config = dict(
    norm='rmsnorm',
    rope_fraction=1.0,
    qk_norm=False,
    beta1=0.95,
    lr_head=0.00417,
    max_grad_norm=1.0,
    batch_tokens=[32768, 65536, 98304],
    max_seq_len=512,
)
MLP neurons of a small language model. Each row is named by its layer, matrix (gate and up: input weights; down: output weights) and neuron, and shows model dimensions 288-415. Each number is 128 + 32 x the weight over its row's rms, rounded and kept within 0 to 255. Numbers have three digits each. A neuron's up and down rows have the sign that makes its largest values positive.
After each neuron's rows, "fires on" lists the tokens most often at its 100 highest values on Wikipedia text that the model never trained on; "fires after" lists the tokens most often just before its 100 highest values on Wikipedia text that the model never trained on. A number after a token or word is its count.

L8.gate364:148163113113194142154128089148169134147170116101130138126073127095123104112126196114135175147096159160105106097111122118127114103131131118129132142053127132137164179098129129151144126128195094109126133163125107113100119151145111182112166130093140061198127045174110158111082178126129153178162115110100083169092080159080097116159122116209112082137102066105115143149116147186206141149099
L8.up364:136131131090114150099129135146144117132056088111101166129117078129118178138163202108135106079073110085092172115090159123132105125119118083069155156167096196101075155086071131109120135148132082114084115139162135112102161164149167148130172145109133092157160059122118137122174148103156102130133118170102153133128132110144141129131100093099073106150138123125113145130135101164137114143123
L8.down364:103093148086188125113135191133110131134151086121145156083062175115131120093212170105130121112137124168112148117074131103143101145151056181140190221127151105147179135122136143173167167095143163107150135068109080191138164138094151193137169188179132153125158140130136121115205181155166155132153167094178075105144162056120113034117121150126146151135146143114132174137152159146107119133122
fires on: "|" 52, "–" 6, "\n" 4
fires after: "\n" 52, " 0" 4, "=" 4

L5.gate129:148117127104076170154074130121057143114162112160187164078130092131154123144143111147101174132108100103126121119163158116063163129156149077171126150076101112138061121143163060124132132155125187157185122126155108167104118131180187139103077157119167076126106199099115131176215102099171193109202121106186093146137158185182150090132141063093110102129125127109139187126132117110141138080114
L5.up129:148104107150083176149140128082121134088106211146225137115109087128176115170101140135021183180159113147136020144122107103104119161095122061135143148132161100183140159161087059120155104146106154142165097151240102184152096127080148143052098165136087095118116148175149107168097126080155102172161130098152121139127162145130162107141167077072086128171089139149094139151152133065091146079121
L5.down129:121117163111155114147130134082153132125147123163195084135141145156067102146141092125187128101106110098143082110170105128151147153119142122127094255149148148149157078141069139129093098141094114147151161191182137203120122114143156127110095113138205123109154113125104110096115106135152160060159121129109096050150178098118151114156173122079089165145134082092109170172149099111134174136131
fires on: "=" 98
fires after: "\n\n" 98

L2.gate651:152089090116135100106096109117184130137120131076109124103102088110114168139186125157143141177165064109115104119111124066134105225118102141100133132128132069099144121159148174123170085071109082134142146047114121150158148159123091090139137119092120136050099103152128128114119113163124138120093082110081116115064114107102172123132168204133194088151190108137136186144108073157141149140132
L2.up651:096112115160150167089132125171139055094137141085122123155135098109150162151132186138157183105135085139108119085113148098073090157154113114145130056090125097103113072135156171054163084113138102093102142100128073126139146182104134109104158154114098099111068130131111137136160140140146142130086107097051077077148148108005136115096128155211186120202117136180125123154145079112148141130089
L2.down651:108102183076149110131158076142119130176179160078167094126075037093093141134129118102173133079121142125131082086085124151121117137117132129128184178158137110125166104142147132089173170143128057078111122147090167206111131118170163154115142128098098136153141182182077124080147119134207141094106102103081142097126111094057163122125080105154181115138074189127115135122124142124090201133132
fires on: " States" 60, "." 24, " US" 11
fires after: " United" 57, "S" 24, " the" 6

L5.gate732:152109174173159171147124140094185129097107154148110149186153150142076129112127098092174104157106184146130112095100106096171090104127121125150133128152110076165128076129129105108092083163102135182164124125185202125104133156161152110183145085135152156112071138108116112118152150174106127121112134107138105125155132106099131128119128140136126103118142073172151128136106120076161088138142
L5.up732:183121136125146142132128163086137147085143172080134137124158122169134127209166117070123111134089152157097091118070133074148062111130112169103102091151137120096123161119187136074120110131113074147206154139178159139120083113168101133138148138066074122158136122172171178092135114106081105160096114102117130149106174022087151089095206139142182143122110179127147128162145150150140079106095
L5.down732:196077091153162105062106115058172092119184097043105137115173071157142108150166086108167132188146103197107066142143097135116176078148069124166120118165151134116155120128114153136114134072084096102118146218135130116121108102077158142115184136121087113096167111080135111134146133111112136123124164199105120139162110071097103156143096141137133137127165134112126144092115142151108113129131
fires on: "=" 72, " the" 8, " of" 5, " The" 4
fires after: "\n\n" 74, "." 6

L5.gate758:149126056159112171208156161142138134092157171078128099115123136082133112060075141096089081117144103134107168119153120166142183104108159158211153174113146163160128148175111135200137168175129105054144124155109124159082148123116140122178134077100175128151149099118121079146178133123131118106072101141104091130105120178163106194127098087167131068082134060129103133126126175090122129148098
L5.up758:142107131123160137129152159165147190160065207090170092141114142134118145176100131146147175107143175130145100103167142138124111160108124160121102133144176132080146105107164117134131093135179102160106141174101133152112080097167114157100113106132126090139142199139104122144143167137103120106141076065160165173130136122104098114160129086106094106081126128142136147144135102119139153129107
L5.down758:044117160114186147042177165137121120149150146137148119105094139170159179144127078119101117143106136123140112125154118145144122164126170169179150159125188089147140230088120147118117180105179088134071174212076122089072114123137193151111107120124170123136099086130093119186097106136168140153063135103107134094118113151153131130130162149111147100109156131162116098117108121145118203141096
fires on: "\n " 23, " the" 20, "-" 19, "ax" 11, "ras" 9, " his" 6
fires after: " in" 14, " Aj" 11, "c" 9, " 2" 7, " made" 6, " 1" 6

L5.gate348:158100116120150118173098168160158121162086083096131117129124116183169146100096112141133160136094159157140138138182157095091156141127153101166160087066117144106106100102144191135104154157089098076118103154140129110154080116136146145121104175073059121150087117116104107121115094087093124110132076117176177141124130126078217104144108169133178084154125123146127092142052152154082131152133
L5.up348:171147053106098067105122135164141085110178157163104116091077113142157132115089096183145172089106124097135119136117127127087128102075138120082146116114200112107092104146158070179137117169125104129106089137158168104159135124149135133130141162120124165133102150079142105125115152151149072144142127152127111108130100132099143191122093107154128108121128147172131123134089091090125163147154
L5.down348:163146122083123145162132135090133120119108147077125118109163106141111127125140106103124153154170155115162126129096128215154111139139105144129165185062084145110124127127104151067095134115111108127060126189130099142104153128106101168129107094111144123152137154174083099111075084053131157122070096106096115120105184160154150142080124117108132206164085097161175180158062146158101150166166
fires on: "s" 29, " States" 26, "E" 8, "C" 7, "L" 5
fires after: "'" 29, " United" 24, "A" 8, " US" 4, " World" 4, " SE" 4

L2.gate830:116075121094076132190145092133109134172166196181122094140111143138143146173159151119157090112126076113174183119105173105171114124099114091142151133184146108108091148077103136179150081093094142141126124129190117114137094121129097066119124214102098098152115103145081094100119076111126162137145122097151116145127112104126127129097181161156168139147133118129136117139141203215068157125118
L2.up830:089061144096129178085125185079070148145137100083115059114135131135109172181149140116169122137158145125110190191115082076157137143108096119157125124110156149148092155123170114159209077094056146189112078148151151119100089138166156073150105159087070149093165069151131142103136070116126145152106140118109122138145091165129100166108183154152171108161209207111121143202152191116152079129146
L2.down830:121143160101120147157141108131098117150107144172067072132141095101136124094121196098130162125151171103132095156122101142182117130094072182135086111145128140101115121134122039099085118064109100133171159084129142181098142109130139120079127150169131155141131093116147116134123134129129158121128136114179144128159063130086091094124124145165122112091149134128157106166083120123092131131132
fires on: "\n\n" 63, " of" 14, "ss" 5, ":" 4, "uth" 4
fires after: " =" 39, "=" 21, " e" 6, "so" 4, "." 4

L7.gate739:079084067103147122183176129112087133152128135170081081104070123159099142103203115143057110098095123095118066114193154153137168100107159116108186151162109147123130117149142098110124130130113149206152125073172109122158081171165163133196085114129081148133181164126156130132107134116097103134151143127116076118138139128114096126116130143131138130091109089074152127102161188102128103153172
L7.up739:068131123154120125164140147156133163113093167129132102148156144120103130183053156141161105179166154073135093099118189113100137152079092156212133131083150119141143159102103130112181076115131054120125153105140146162205094109096128084161122141091084102058107076155127113121162172170104122185155115100122154149160209045120176131169103124145147139111158113142123180132116130131117134145168
L7.down739:080057115137079104098155114179107103128114146136106116111159114145175197090159145146113175193092100062109147144151159184133139117105133119093081052117107179144092093122100078172136103196148119121174154074105107096103087169151099172158062060101187114143164103156118111113141148103036171098134125145108111096101128185088141107144096178131112174126192097203141172136116159165126179127150
fires on: "\n\n" 56, "\n" 35, "ed" 4
fires after: "=" 30, "." 9, ")" 8, " 2023" 7, " 2001" 5

L5.gate799:152121176090120078142114113079099197130066106135104147165097121098171100117135090129099117185110136102206055145138131073135109078066126094148125124044073161144100075145221176085060075111122100157153070120137114159129193182190123068124127109201187153153138120120142138101105153116088101141115125120138054111139165178138234146107107184094148143127142049159081135170121150152152088120138
L5.up799:129103166127115137141117103151131107088116079108168117113110136094153191187115096126137125135120077117063091162151154091082143162138135138147055174121094161159150107103241125145081100132136106108127153112128145103108156129081104123161120181021104115138167141176161117136044111113102128135085133158135157129159124158164094109147173122177135115100149112146112130134154183132095080081130
L5.down799:159160193151174152117115116131132089122139131151146102149103125143160143128121173101133113132147118093110128083170123074118156139064132141129122245076172167142126122159074108088101121138159163114138160100196119112102091179163139098159088164140127141125110143151112135148168134127158119124097133144160134190176130121077148168092108165144132175095126118125080146156116182150105152094153
fires on: "=" 100
fires after: "\n\n" 100

L5.gate846:116120155120085136090130127113135185124119050141180110106112108103074085113201116117077105114116103138170102126140091159108135156109146154154117101138058124071127144149151105138156128117116137174117125047165124083183101099132118130150138123120130201170128175105071161112174166073148192124193104153120106139121157127090149113120121130070099151133104176109168145117103143114160156081092
L5.up846:106172157066111155077110123107144159129157101126099115167123114123149045107162090091094130138053112110181086087143102122127159166120141189130118120066125073104091129120160133124066140124093173140135076080195122164152105113110117184118083099099134212117134166072140135163137130091139153096194069148125140109128137162094051072134159111068155144185121145104138143110132107145057111134106
L5.down846:129138134125168147127112156128162112095076127176130131115116159106093081142161173131131098147105103125158123109094126126077141093128110139170164217152122100116161099151126114148133183095136155121134179136164126070112125123153142114117112222147124148181071168140128118110072126098123164140152092116090092130146125144156163152178096102117092159115113103147144068108114083131173087086080
fires on: "=" 95
fires after: "\n\n" 94, "." 4

L5.gate1091:120147105131113115148172104130167092173151229108130110132119149162199104137146178113143119115142114106122198146160074099187132145111157086166134179152105150077119174091115022142133149089178159112090123126085122113129101140087104087165065156115127155122137110085116126129133166169154175109081131114124093090095118118145105141103113123123126138146143108175123124160121171122167161124137
L5.up1091:156185128148161132114073202133087110100084107147073144144105156120025103155123080102078102170113188177128146143110137153137108118074117225133176087115166100090098124070129111092179116151138123084132146169130178084109146083133143173140170119117076124133197106095162160211155173118093165147175115127127125127107132121175090136086079066137128137114099132138218131113060107133172162138106
L5.down1091:096144132153156165186146140117187083141159106168114172094108121119098133131161124139102161109102100136118108153057151149124132158165162100123131066148170132126102174138155089126187092134129114066116158099126202118168171098079155152128145200149173142138135214087125107164122150155186204169135123172156146103105097155118143139139065125132117094072094132165162091161122108139118073103166
fires on: "-" 91
fires after: "-" 93

L5.gate69:126102095126134140138123138123119066136161152156150104140103135120145116109181107114137099161135143091088154163127163139157101146109098074132177125136103113121138189123126134135103112103144125208145096121152165169126093127092100153172143149135154169145172149098145116094121136176083138199086156086159082140112080175156196164141109126130120142097112202116134143093084137091098164134141
L5.up69:103092145172128167145057119162098108152106183101118121124149068115112150134149133139176063113097143106087165141078094116157144143148094141164178117128066104076107120145213157168133112167106127170153112119101084116124153122082163149114134140106082133100143147117116062090165112132126154144173122163205153171081097088161138141147128074157126113162102170143111141134136125132140106143130
L5.down69:141117097157113093120118112133151101148126143112147139153135096140125122216193136172140184159141174122138099186106179124137112142125133120125154109183087163124087122150177129121146136123106130157116128117154152110194094133101076143163116095101133101148171139128131090090101117158115150134086120116118148090152097190179174148174068120138085127097150131180103122085123128100102141114101
fires on: "\n\n" 57, "\n" 18, "," 13, "." 12
fires after: "." 52, "=" 23

L5.gate1122:099145131076097110092165082185156159109123131123115109120153166175134149069115139086100153195156090126156138186166099090105120114100123110150108083137070092083143129133151123108108146114097120143132122127128110054140097145153118112112121188130109109126203147176124186074193158168180095196197099074117174158123168141160118125108149081094170120128140158137100097142137142118110094115139
L5.up1122:145154159076145086142118123140229151125083107170108130193155118168120125116102079125131117176105074141123108184170125085165162154077107139141154107144106155115158109133174162112110130084098093111135149082091117057111150158152052161117091144118164148091106130120113130105110145142174149210165095157099102127153187105132147112092127093129130135097100128106123092131170109183106114115129
L5.down1122:127123101085121125122150143133121148134094129141138128119141177127111140122158136064108150150107121102141148141075165107136124106117170112098149164164128180126147166139163064059117138105146158084096163133147074118183103168104081120122117150094142152109170146116140155143072128079111086152123081103130152111140114100099156098152103113138076139091103065088103038137151185126141115117112
fires on: "." 31, "\n\n" 29, "\n" 9, " \"" 8, "\"" 6, "’" 5
fires after: "." 23, "=" 17, "\"" 6, "," 5, ":" 4, "s" 4